python train.py --num_hidden_layers=15 --hidden_size=256 --num_attention_heads=8 --num_key_value_heads=8 --head_dim=32 --intermediate_size=704 --vocab_size=6223 --hidden_act="swiglu" --norm="rmsnorm" --norm_place="pre" --norm_eps=1e-05 --positions="rope" --rope_theta=10000.0 --rope_fraction=1.0 --qk_norm=false --attn_scale=0.177 --bias="qkv" --tie_word_embeddings=false --parallel_block=false --init="uniform" --init_std_qkv=0.03 --init_std_o=0.00549 --init_std_up=0.03 --init_std_down=0.00331 --init_out_by_depth=true --optimizer="muon_variant" --learning_rate=0.00808 --lr_mult_down=1.5 --beta1=0.95 --lr_head=0.00447 --warmup_steps=200 --schedule="wsd" --decay_fraction=0.295 --decay_shape="linear" --final_lr_fraction=0.0 --batch_tokens=32768 --max_seq_len=512 --doc_mask=true --train_tokens=266600000 --max_steps=8136 --dataset="wikipedia_en"
MLP neurons of a small language model. Each row is named by its layer, matrix (gate and up: input weights) and neuron, and shows model dimensions 112-207. Each number is 128 + 32 x the weight over its row's rms, rounded and kept within 0 to 255. Numbers have three digits each. A neuron's up and down rows have the sign that makes its largest values positive.
After each neuron's rows, "fires on" lists the tokens most often at its 100 highest values on Wikipedia text that the model never trained on.

L9.gate107:139115074115097106122089090076093101167169127109153118077119135130138080155139131129129083127095128148147109147091096150107119160129127157130077127107078096055127147071083098174105103079151080067094147127127152110116128103116109170128155176157097125120129116077100126108141063151063052183
L9.up107:040118065083111102134113128159157086166117130096073170062063182175152111131126152083073146075098166128148158136121104117121057148146117123157173108167131142069127173133130106166133180088085142111148148116133103109159139131124095123158155073166087116153129111165098098091149063131077059144
fires on: "| ", "+", "−", "(", "w", "Bill"

L3.gate302:162067111138140145142160127123131109169122100153141174083156201113143114087129171131124069094152106076062125102121032119130152079150119138137088122125172108131126112071138141158093085134131158138132106163109139136127147160098093110124124108159111113111115118143085180155129152171153152120
L3.up302:149129137084164142174106124119122171144153122118122165098139186176156190121200137096149179135164099137121153107094150133119136161102153154161157102105136160130110143209075131111178093174130133085060096071111134155082064081087141105104062114146154120084154113169127112119114129057095174128
fires on: ", ", "April "

L2.gate606:136109161096104160165118108189110174123156081085080120140139143162110145139176123135131111056161160106091144145106107174163096160124066158191135131175084155150158154173149109091125161134138089157089144107092085093146170139097172151122127160173123177177104166121065108104116134103143095139
L2.up606:123167163139150075157110168088077108174158106130129161084137162173163168132103148116085145098128102101116058111167153157107102145106079163129111132144124098119180081161115106112115085081079155163136157183174079105146094128102110134124110165100104084143138190105107146110093140118104152056
fires on: "such ", "established ", "place ", "previously ", "also "

L3.gate684:214149130092128100103156106088151129195163176133112163149128072104099080110109139078130131165157118040143132141158101108136106126163162124181138164155128133139133127110111142172092182158113117089126099120150112187142079201088134137058141154115125119115152078077148117222133175127140149094
L3.up684:150171114114126126172169091166067112184149104157146122169141113118147133118098151128172127161139117085070144149135170151158163112137093145116156108115058154145118159121100107163114186093115126122139075143160082117175134087153110162153203099074124082149110144098103131148140097140090130101
fires on: "- ", "– ", "— ", "me"

L12.gate690:137068158136108123144132124101174130105088149147160156119166099149087128068064176103136175107150124107132113126087108140126118150116056123132125175126196155127168097118120148176093048076124126136133095109152180204076111086090125156106186147134093098167112104150164154144130073167146102118
L12.up690:178096123139057170107100082124126168170134119087131165121138113118167158145106122132126088147119118168165162154115099070121122167068117123150071113102114178175141179096150101076113169164166145111115140095177155116072106169109152143131157130086145118126155144133125098085088129099121066123
fires on: "S", "M", "D", "s", "sub", "d"

L3.gate352:180086092152140186137155095133142124118147116096092146107165138092095184113219106169101184098126138120134102173117132133126126075109106145155148105099125114129185165194180128127112077157128138079125103149128060122117165135177147112110127125165125161084081133160183134154097140085085063110
L3.up352:094129126102130118155170160146102104108158089078143120152119107124152113119174066129092124108100047124120078143115118129147123102116117170146164150089149045139137092164113129128076118102129200185109147091083131160080106113151094161134157149114131084040076174088182110076139136143180156124
fires on: ": ", "by", "\n\n", "u", "= "

L12.gate622:122184153129093076142116167112143130108096082120118135134076078082100121088144116106077148152157156085164118139139133172131092135084199115163190201156176114121095103119098083113073141127113152112159147132090140124166171083110199144111114048082111110113160146148121191099072140139112139179
L12.up622:076129158155135092174138093162126158122116133117177110190148142139167168158133139173103153161149124175124126124138093156140150156153126129066119122160188077095120133069134069166093087127125122092193149132168117140101116150171148128176038080089092165169121060147104138170130054139116128140
fires on: "A", "ro", "dro", "E", "I", "U"

L2.gate20:161147094114130132107107161128157125123101113145129193133176112088133159136127131113188095100186120179153133177153081167105137125115099147154167135153116117136073151114150041152184135146091115115124112100162150151215150143075166125058129122094134106153120144156136181160116150149067188149
L2.up20:174150080098193167062066159176170180088083123133177102130130144114131084150180129120122121104150108148085171136078078138117117121141090132122152157144078113133167113105148082149160091110095127121149114143157102126122178197120121081103130103144129139104140065181126181173144112121064160137
fires on: "af", "of", "Af", "suf", "Wal", "Of"

L3.gate463:183125113117150154189156112168137163139167073064138119133164163135084145108117147135092101141188100070144126102088125108061179155097114087200125126063120128155143125085159128101135126146121093124186131123100122171168137119177123132097151106121114141150164189152101149129141136115078153081
L3.up463:080126165124175137128123139148119132121127107107099114121077129116160096114128153166163162087093190080103121111138124160167107136127128119134108168111090129128077135089092174172104070175116079133106155136090121139154044171134040166128181105039104127157170172203128053108146179103109107113
fires on: "t", "d", "ol", "att", "et"

L10.gate362:152047110136123102155118105097107077143123077072101110116110107119145099160153147129118107132146138138178097073160103094108124185105089108148152117118132167053166101083166167185085102164188124141147155185077079111147091073144157145135168171087102101105113139121115111100119087144123127190
L10.up362:112103099111121097123124099076080125145140069135121101144129146148158139133128166130038193158175146174154149088121091097142108165146124096198136123117113133144105107115120088133142115096112088135141166195082126054158126076139104115104096122070152131082151131111092120087141116126150194123
fires on: "| ", "+", "res", "br", "22"

L3.gate638:140149146127133125124150142139141118182130137132099153142190145126090088135096119183101104085065133110114130079091181151155145116152052132186167167162137154175108065110071108099089164112127082152106109165103110129159119160121089198129139082141150132095167161092129100161150141154145130176
L3.up638:134215137106150144110144108162093159108055128159162140120135203130133106132104107190178142109071156127091111121128112137132113162125140160164159138136102174143086156103106033140105204109122106155107121148085105110101096103129110120143188142077122166139163146103085130160156160181139107110
fires on: "- ", "up ", "not ", "— ", "to ", "est"

L2.gate600:164120119062143146151097097182097138114147123144103157140116095095201126175114095088073073142130107109129105157152166132110146103109110109042107106143191092122113153131101110108119055148086127103162162124144154073120126148104153115078135079100141125103140104107162091108143129117156171191
L2.up600:171188162150091100155145093119099102130142131101192181142140130184135163080155161152144132094154172030161160126124119071093141123097138122137121147132090110167178108125191107078146119071144117122193075164146166113146129151117184115114091124103121120137107146159172156128146154161074132082
fires on: "ing", "ü", "Fu"

L2.gate143:156085136119163136149186138155134135152103144088131147092150133161104099095138196112140090080095113066151064103077144150155152138118149136152139169139151103107157157102138093140121117155137122103072131200116108158088140153121160103123226151127131176112113050119085069135078125088192074121
L2.up143:152154185153122123123151104111095135130128134117126158137139195190169158100149121121148118062102051095128122158119118127166139160144064159102163128099097139187114159106085114116075091136123157061163133092080149192191114113128113146084150128122145073138074084070128083093166115118088167137
fires on: "- ", "N ", ": ", "\n\n"

L3.gate435:166132125134144122105165094119175134082149082051129213152087153176196094121151114136110157080129107168099153126127110129178064109139110180101147141152160167128162115105137069124133117128139097076140138171107122119023133162131210146161146122071134133132109137089107190151111138122119114118
L3.up435:182088121100160099112108135128113153099131173134107141139153155135100083055133162148160085123111111108083131112135081086110199069117103067130162158169105074138115090114104156160157097066123164132172166114167096127188175134108131121093157116104108137180084119135106131103088163115081104073
fires on: "et", "ad", "e", "ak", "end", "ond"

L11.gate672:131084085137135130190151138165070114203154134124133144119194166107136112096157167059108148104147141203124082091075135118132111170162072105199160168147154124119119125109090089140098079113187098136098159114052093168088152118172093129090165156063122103121150120155098084127102120151150103173
L11.up672:125143114129096143100149164092101129156144087109098104084115095149155174126073150154085145054117103100188076087174120092134124160157152117134151104142124142100124132153155148108040144167099149083113041152107092142132103140082153159097114144091188139109108116192131142076156108110074100169
fires on: "to ", ",", ".", "be ", ", "

L2.gate148:176161146183091131119121127147137158080154114130098099136116192083127095157107135095138189164111148132152102160128068102165089148076170097105129114146116092112175169100113093118124121116085181137096095100107063084118119150108146103125174152149106112181076096089108123134142167187122139086
L2.up148:196158088176136154128122181176106099159163136176119111155121094110144119107123125111080116114113122154148145130149062105094111170090123125207171100118185131109085142100137078124109118137169161133121070092168165037093108111115128129115111131165126152108124121156115107092124166107123132104
fires on: "that ", "name ", "event ", "where ", "to "

L11.gate318:084166122122156139109110114128130132164084095123122178103136149135127134103137206141099167135085133071120130120147067166126059136124144115137086183115172161144108112101113125121098052086112126083117127152143112167094157096085164148134136144162163072102176095115145157076119084143104139219
L11.up318:183146103157126127183073143067113172141103066140132159123115116135167123142177161150109093174155153042137125146092109122164100107058128159134117125142088205061165142128126116064123075171154097081138220166126101106092161092112096132108121140172201087170117133104140135116156071117138128120
fires on: "D"

L12.gate39:139104157196145197132089151118148135143150121104126121141131149185128126145170129143163129071131148107132201116141195126111145159114136106097084122141142139084123183160080111130156110120126136114052132156143125145098151127101102184178114134147081123129154114065049121144137127138110097111
L12.up39:190081198190161152092132126129088132119079118111173129082132113110086060154147088092125084087112132121165114133134100090143120118140098118128068133178095191148155116113178099129122093145106111098115112090112130146205105086185106112192165174175115122136148130134137105118138089149111132157
fires on: "t", "his ", "D", "L", "age ", "T"

L6.gate479:100135147177172151162149127150120132101142130079124147096129129130154122151122103137087148082131174059105161116107093082136131103178137127152131161158141116041160134212051106124106150101172111077104157124128135125165112135094104139124142124144154143122094049110154134112154116107110138118
L6.up479:169081144124102112149100148170131138129135115114118158111127177106078125054178142162110068226114121097158146156133089118130100130113107101104066161136182126129198057130125166087075079138144100084134115081176055143155144118135100086145117175106157066074112073126139098090146089114098187139
fires on: "t", "L", "b", "s", "d"

L4.gate474:121139133106147114156141147114110167151096136145139154173056101169124122129104169067081163091137106099110127113094183130133148127141124076091105150198191128127107119101170110135150124157163165121137126118196091175098074123069164136113118128109155092178118094122118151091087194047090121137
L4.up474:125084125133178122085104148151144126106113134143120144072045160137129079163151080117067129135086135092159102130103131132135141064159107136117115138171160105184165116124112109127114109130139228101143089144156086133127169141093121166092152047070170143136188139124121132093105142136094139100
fires on: "st", "est", "buil", "rest", "evel"

L3.gate353:184082071091090182122105120106189124107177140127175180152082108110200137140125122115121150162182103104143172166126105135131059104121141101130115116113143130170121128140132131161109120137153131121117188107181163099067102094124152188162169149170140098122140075082106088088151166095140167035
L3.up353:096137206087192079107101124100115153095159146113152151135124115074147112132118145184112116087108124125055163156154154159154112090141094103178072166144190170133092075135154113138142145115134145095150127145165124159107094121111060122102156142124126147112035156052129122133133135119092131119
fires on: "e", "el", "gre", "age ", "e ", "ak"

L6.gate216:167086033170140104123152108185122146152111150107152127099160108103141108103153121126148116104137116128081167117105104140101123159140130123174172150135196113095174134134102073175078099162156082080088123136154176139117118129125149148153111131117143079128094152120109129132155156127120143107
L6.up216:108072122168123108146158129149171157113121103155113090162130109182135116113175161178158163136150104239100176095123151131148110170151124072106128121162163121125146141153114165108121115183182142097148088144108115145099101149076125104111118154114127124124104158189118120096121127131062087073
fires on: ", ", "–", "sc"

L2.gate671:134139110139095177068118133095087098095101165131079078173154140128130131153172124158080138116117126158179155144154126131139135144092149118127103154112092148136130127084161164080160131072093181148102141134128084116168121174134155199066116113139116176119167093168177164160094104124142172154
L2.up671:102078078156116098104117102107199151136110090173103113123123107103132132117135173118124119109096134102105110090132108095181102107106147150189134141096159095127125092124139178099098154141077132162137147172151066138146157143140105144107133149167095114112146117183131155180125157137100112171
fires on: "its ", "place ", "continued ", "k ", "ing ", "ended "

L9.gate297:146112105155140140128163194091118135145087111117056106117185094134142195150144143129112049144189181137113162071084165085169102136155151093115131110122149122123141127099117094197078086080169177135172139141152134108147144158139131104135107197131124127136160146123189096114089084158129108130
L9.up297:162107066176076178159171201080131140107159112128110160108152103069143139090070178173099129160104178146123157119139159158143156134151116069116076133166140085111178155097082109178133141094121149085124072192177081062160077092127123102086148147090149108103154064148172177153158151154144111163
fires on: "p", "b", "br"

L11.gate90:158130132182080127103070142146148166148121159134112139077160114103174185100138120212163192102145126045081187092083111147096067141110121150138182170085145136109159106115125150127126144118091134148149124121084089114104163094143190133110100151143152129120151183146186132125122075182044060122
L11.up90:140111120167113143087085178086094128180151111130069124108143069095138140093098120128124096105100153141092146113098115136068128075109116171135126138097125065099109147127102151144100148112144082109145148108081107146155123109114099104120093142127122078098191102103196165160177142175098159131
fires on: "– ", ", ", "p", "| ", "- "

L4.gate125:175159135138133131164156096133186144142143134092124153130111130122078115174136092166167144126127102123124202075159097095104091138146124182147145132150145128109175136176121124147110146153134129117123140057128119116083092142086110145092090163132124104145135118166078160101134127106156136145
L4.up125:124190144109128111165142100095189042104059114144097182100105177111093091050190070178106097145145158112152201158146117114086212118122113118150158135110123117151144100160122145101162181075145104093164141117164148171129134128124154110101157121104152112129140147169153166118181149101163109116
fires on: "ot", "Indian ", "Bh", "tic ", "ank"

L12.gate679:137135138172101130125159090171133110106181106135000127193076095108156139136150165121176107090079125097089092107089097092090137128107130103108144135107100125122123134184102161084177133097144124127146100156109129099124111143162132087116141112137138117136099167202158113059110092167128123106
L12.up679:172126124187127163117156128181115118143083104043166179157125191191119163139141115076132163191174076157115164154091105099116108165091092127147169094126101124100140173075134135101169162129126199156137098159140115148183126144166093194085106194154105126093098186159162071154152177143172134125
fires on: ":", ".", "199", "201", "+", "198"